Weights of a small GPT-style language model, trained from scratch on English Wikipedia: width 640.
MLP neurons of a small language model. Each row is named by its layer, matrix (up: input weights; down: output weights) and neuron, and shows model dimensions 496-623. Each number is 500 + 25 x the weight over its row's rms, rounded and kept within 0 to 999. Numbers have three digits each.
After each neuron's rows, "fires on" lists the tokens most often at its 100 highest values on Wikipedia text that the model never trained on.

L5.up1754:502531482553502524496517459508519512492504478444521502523559508489537481481514455511525500538503552514511468502525478526536479513524491469461488479479501514517555479472515522471510482512507521504506475516494490486468518519535514488494492466523487514464483505526468510479495528453455522481503494508508515554438548493476497487470496445501501482475470502538479507523498501482445533496468
L5.down1754:515498494471525494491492503489551480491491507492498504501507488524533519515499482508552478507457486487499458480479478495511502516498489520533499481467467498486506513515508506476515483461560499512524519516474486468516485521502531512507490545498482464523461487523506573498505508504491550512535489512497513477514513545457506504498522460489510550479454482500508558493511517527499516464493
fires on: "\n", " |", "|", " on"

L5.up709:518489531489498448471509543508477498493499526488513484476484504460528485554530502503502493509548493488474513505471517478508486481493525536541496469452498533471500467493513474493501463473503452492509497496498481514478494503490503498539547512491505457514453459513531533515530505525514512470488522449536505456509514491565526474479462490523529510515524508501479444509516487483532489539485
L5.down709:514475533535421498460503484481494462485519471522515502505480532502498515537506490502480436505473528512476506559510457475531513512517524519505517473483540479545483485486533452501474472440531480480505459546482460511481512499512528488502482464505474496462521520477528525536499506488529507513511446474501501500501458513524513488522475488536461489490501461472479474510445500506474518458505
fires on: " |", "born", " 3", " 2", " as"

L5.up213:495563495477519526488509467513499451496482518461495506511500490512509449514518511494500556496511472527552490501512529551445513510511476497518527485497516489465485524458513469513494512518538503496484487491473502491486521484497514481531496487488506489486519482521517483506492477509523485510507484514539538537538522497505485527522530475522591504506508523526491502511516480469484520508509
L5.down213:541505520500516466507495513501499493475535493482513494512515523500481522513458474488470492502485489496469484491483501481507496444512505497508505485462518480534497483502480467500507452488515541491505504524508542445474500485487463532482526462532501501576519511517465489493529530494566559513498481541478483502499528516513479492516472503509474502481489515548510489502473508491503495491473
fires on: ",", " M", " CD", " ("

L5.up1999:520502482525473500520535510549492511516503513499519472482526514505492501525510495513506520486507509455488534519502530464447488518474492509490543482522512500519468539446489502456438521483527502446485499486507444486499499552488453501492530495513486510523472445495546498492511484489488509533494485465478496477515480503506474492518456454506496534505479504523476482471491501525490504468526
L5.down1999:530538499499519535545476504493515519524462534475498460462524500477524498528497493459453492492534502465494534514493546508522515483473530504506494512514523543535454525474509499491517531476474514492499494481492491544488480493475479564498475463496513516496462526500488519534473534472452490465499459487531481519456556504501533456496521474449513501519513457539472507519449490487492503541502
fires on: " |", " on", "Y", "ik", "y"

L5.up1113:493496458530469495525503501473451484520499513484480507480501487508523497497551507467520482477491456490517521496476522506499516524528516470518484477463521560501497500549485460543492516496544509512468534551477463526513462509483544517482490517519481492555557492506476502544473523490494479471470488540456505492492474529539483473499519545531492513516448484522508569450522471542481468528527
L5.down1113:523561477488543509520524525474519486478497503510496549476473501472553488492482516486509523516496468530511493506516514534527511478513510482520509510504532501511471503527526493527503511447512492510522509489510485486495513499498520460492514476494496461492501470501531485493492523526549565499484503545526551502533485501493450503503465521534497509499477498505504510511499494478548511507513
fires on: " |", "|", ","

L5.up1095:540441486528500500512513502457526511484531545485487505493550506449504480489538485505478554473468517502486478498524528442447508517505496489519490525481498529465491482492502462489472511477520501536514501506539526489514469521491514466478503487496460528510522513541460548512533512506542538511479543480486453526477564506428516466494480493502458536497497539491536493485475464500472496492498
L5.down1095:524535465500512489496507522515513516492492530482514529487539525506500505521530470503479504467455518512476511481513487489491466533492560491508536535523551505501499437489499511505519547516472496487478508560495485529498537489501541528530542501485502505448502489471492477520485519535494457518537526494479484514487503524555503488502513483488496518485496497467539475511533495493503476453481
fires on: "t", " S", " Charles", "e", " L"

L5.up396:507460512519473539500504501534541450514512532465525516485506487497494481461477551530536549532523462469497496487460508518519459462476510527477547504518520496459527494487493507549473489499504506486495455506478499481501508480517501468492510485518475510520480530484447548467528508515449511490506525514503514503537493478525485500534491456514501522529440486495499524452464553547534509510518
L5.down396:541500534482517532564493529524517508556537513530513465494530489517522480509481521491529472539535506549498525537484501475474515512538481476509516517527510475539488539452481460481484448487532527490534500501493508479487473472503506443529503453520513510545501486499522514535502483500466507515479528473495475513447513510530536518520535529450477482496532543515489478518503485533503520536475
fires on: " |", " -", "s"

L5.up1638:525487453487509436485518482543481482496533502526500524499434526477508478546493529476456475523528493535511531515502502520495467483490516519510526491508495522510473504530537525563520480471520525515468476538526497533487467516536491508482494499511463514475513454490489538502499519512518541493541458505524509489461521500516570506476445497500489519471464534484473487523518501453534462513457
L5.down1638:501494494473498522485515478480468474524475545478452515521507505492511523463499505554509510497489505540477520525517517477490530468509488503556511545541507505493515454507479484500503454496482519463536481488492450522512530516495520492533482531497461465482513457507506512485537487523494498506482521516479499484504522477540480524494551525502483503488485490542514497524487518500456495519522
fires on: " (", "s", "-", " one", " the"

L5.up1116:471536528551501494501495497494486486458501498497498483493544506524465540571516488504466489506506502496477495471486499505531490499533527511511496499501528480468504497495474484490464492543500553477500548488515503482517472438520495471504524470477501528498497549495480532533544550508501451579527457469528537497465544527550526461517499530508519517494473526516479501497515511469450498468546
L5.down1116:503529497487464501480497487475492473506539513474456471486504506495495473474537497505503470490523549494464541518485491480523472526506481519489502474499504566502528539537496525448446489489482469516489472511512500470512536511527484503535458534501514498532480485466507503463518523529526521534535522520503516538515531469502510472451500531474472499478513486510462502534501442477475448527549
fires on: "|", " years", "-", " two", " three", "year"

L5.up782:520528466501488496500519482510451481530510518511532433471492544504483486519495508511505562459494520526501514445515470508467499461516449517508474515477542497509529524495506449517474516477525549518513494517489470493482507541502498497494494531517470479482460475475557539493484511454521493512490500501512502447515542485510523448482500479462495469502502517507496508512480526448494520473512
L5.down782:520540515509517482484539510533498497489516537519443498516485543508534555515500515505495480496521478488496525514505535479543410516503525479465463477515536527499525511516496519517496482559519472493528527511511486513480474506504542474516467518514474473515488513497468503466501500484478499524501473503499476524501496495509535536485501534543540482512494482496512512481514481496542487496526
fires on: ",", " (", "-", " A"

L5.up1913:544530497501470484492449488539531501524525476476530474532518483506514512510515512463467520483494495533477513474513486491511467522505443492468564518473510456518484517492481507526512475494518460480545538543513452542519512494506525533522543480509440475494520532507451509502469474473510482549495492536475478506463484539520454485485498532492502508521462500557483534471507503520520534504489
L5.down1913:490507495483484514514522521514530506481511538503530538487495499521484453477454511551498461526482458492488535502503538471483524508501470538528473489526514478501487489478505474497481521454510473516496479520492518479483525499493469487510454490520528467506503476513500501469540560491487521517514525479529503491564537480518509472536524508458509496490506482457514484517500489500446494509501
fires on: " |", ":", ",", "-"

L5.up109:545533475516550489470517512515484513473537453488520480484524471548522475520517491460455518543486488519444500516491498488495503517548520482526507520517523552478490486538513463519546493505530492482509535526484486494500497513523483515528497525463500521463531497494508518508461525514459514528489475490517543479476501476489510459505462504482498505506504509540451531539501536482488544471504
L5.down109:468529476501481532496501491477484468561457531488539491428515495455525470490504483517516442476491489504497547496493518454515478571497523515522512500500530409485555534503472484472472501523464484536497486500505516459465527499501464494497476501503520494526486509487535491464535457501531516471498516543536507493473520500474478473473511474460516468527438530525525495492457486520461462493503
fires on: " |", "|", ","

L5.up2238:483501526475512521557512520483526506472469483476483475524511524502511500509507515474485552510525525543545539533503512450422536512493494464510549511427503516457497543521440507515478492498489499513478468501524532519476470476474494497517470469530559488495521506463531500497469513512531538496485499495469503522496516502535514469535559473510527529559502524503475512483520495521501507483525
L5.down2238:493493471497516484501537461536507539495546453522479533506532529514480522473510475547547493528500502543502541485490499497516533527495528488492464546454499530456503515504524495522539491485505493510499482532533534489573487500543501490504538534527518487515470490497516506473546516465501523536543555506501493524513511519526532522467536561518501510518505512497509480511489488466496497462501
fires on: " |", "|", " over"

L5.up1674:512427537533487503527507500491529528491479503531481499493544498469554478509505510508457454496502484507525523476509482498471529485556508495532484499488514501523505479500507521524486493491524491463488510483503483479487533468475525536495498520500456468517514534450490506472466484469485487529513512459517497483507489529518522521480517471506499512498501541534492449513495475452472495455467
L5.down1674:534532533481561524496515509513519529515502509490505516505512540534512508510552499530495462508496508526511535531521536575509550539542486496497512520517512524511540535544523509508510521527532509456495519496488545519527498503542509517549502512506524527488551496517496514505534517530486541536481518519512507481532558527497488535503518548536459536508479515473496518542553530489514448521490
fires on: " two", " three", " four", " several", " five", " six"

L5.up1404:521503497499459504467445469506509485490474458479483490511518508479483477501471478481483478514503530476491525449489510478477515496528521493483514471494530485514479489500482510466501539492533513493490560501461472545471503509482487439494466526510513522542494475490450470502482468543525513451540542522483505472521517497524474478510511463532477469495449516469512512477541496488545475499491
L5.down1404:459484520503496491517485547563543518511565512518538485493494478514540474527492508529515468533490465537498515486502483502488494490502509503446511515519490526496516500479504549480449494495504510504505492457458501551489537493523517481508552484477512485493475524521523499513524524499504524579503466501493488480567502529500499497496523566477529502517476496481492454478487508482476582514476
fires on: " the", " was", " its", " as"

L5.up1487:472511494520493548492517535472528453457485526541505527466509537521499524465526514462482457510538519497501503509495514493504529496525548495553495536464511498515482532500486495508505471478515525494496501475456538537496499562552516474482538497515518518476496469492521488494493492552508509446516514490529442524481503524499556504486488498524475500506508489511471481513476486486490463531512
L5.down1487:444524460522473506505504513478466523489497532548494475528545469475487508520462481487479503553493520543504508499471507509502477484469538487472539530471494472500484506484474452514485498466522513490504489526518477549441481546557467535462525501526524522494508484463529489513452483475485514460495523517531513492524465501506519487466536483495517527506509476545531508514543525484509501502517
fires on: " 5", "th", " (", " 3", " 2", " 1"

L5.up34:493561509501493467473465479511482467512472505504480452493481508509457462532542472511454478481482522481478507488493491478504498565489456488510503537466477508516490472513491488521545494468487506496443483514479493483477507517496504468534568475580497447489484503556525515497486533515496514554523506508526500496506491500560476492470503466502492497513523504556470532506531478531513489488452
L5.down34:496491499475528561479480554501493512495493494485509497500517513520518503483528451455555544500486481487521516499489508479495458480517523494483496488493511453556501530470483514497472462469464496497503516504475489510462506502495495547538532479482516524507506478480491477465499500522543479470543505554502510499518514490471492527504488474494487504529489521503450487531494500522445518516521
fires on: " |", "s", ",", " the"

L5.up296:545460510484522507458544491517522522521523523490515444505518504553450489527539493450493510539571522490506455512496480510557489508540482516488522509493512483506444511484521557492511535519544496508493453532483460494475507515487478521480512509539504488495504451471470523484451505536482534516489507501481506536541513498472493489497493533492508515505437506494536498466469469497517545525510
L5.down296:530541529491538536517554507508541523466474577499483486517488499549473468535506485480543478491514489524512480520521499517502516490478518507512520493486474495509521498494505507497508509463550481502513491550505472501527462475504457515516546494504518475430531489470519481497450497518472491513526545488475528516527518522481509507524562514484487517495469533509502506537481504528472506503553
fires on: " the", ":", " of", ",", " at"

L5.up1796:452461470501494542511532469515495512527514515503458487529505490507507469480527530468480490508503469466519493563470529491517509494523522509492418508549511505505458507456456514488540508535492505502516471517502498482479496511502478459474471477487511511483510525544487495479527486493457511483465486485562477468496486467496500512530508500538487489520469501516494444513480504524499477521492
L5.down1796:478543530464503507535506501503480471469489517494516480524499509512455497485459544473509509537508498523465493522503463488517518479478514527539497481531494524495533523504513495503522483534506548548514497491521471468499463461521473534535477477536520495526473473431500503505452501491453481571505490492530468519475450435450500556505499547509518543522503491442546533528496495531464493507526
fires on: "'", "s", " The", "-", " |"

L5.up1286:505518485468514529506492561485523518540527496474517481486525490477526480467501493512476500511519495464508523540509496527501466503440544467490463479494499472507533519467491514501502496542485502521494489507525436503514557434462525508507517476500493474501546471538485488522513473526486479524525511513531500513469467519501514483517509485500504485495469477462438552517507500507466518524554
L5.down1286:495535531507510503487539516455478500482479481548495528467520503535501492468519503514463484547490505529534512493504525474479554533449506507528472533509499515513465454519529491495491514500528538494551500495448525508551501478532487486492507530541469484482508513513502488485478540519510555536513499465468482552457519476459518477496500468505492549520510489471518529485512512480542492524531
fires on: " |", "\n", "W", " wrote"

L5.up330:481492480479507493499501531520501525507479539554473486484469513503488481428528503440521504460461477482546488503448520460549506470473522481488523484500516508525447494491454469486473538481524526503472517524522557513435437500453487488502508531513488501474501482502512485507492452506478499503459489521568483515545517524472513490497488454550537500543497512481508502529525521500525523486461
L5.down330:490525520504525456496535481482441509501485491508486532479477487515543460531505479498543494524457499524514543458515462495545528571452486485479475560526483476485477517481513520505512490507482506469449537490558518512519460535495513561512531539499483477526484527525525526488519492498522502470505504530548484534472507480526525496517477518476468484483520506519515524489486504545465501499493
fires on: " |", " the", " "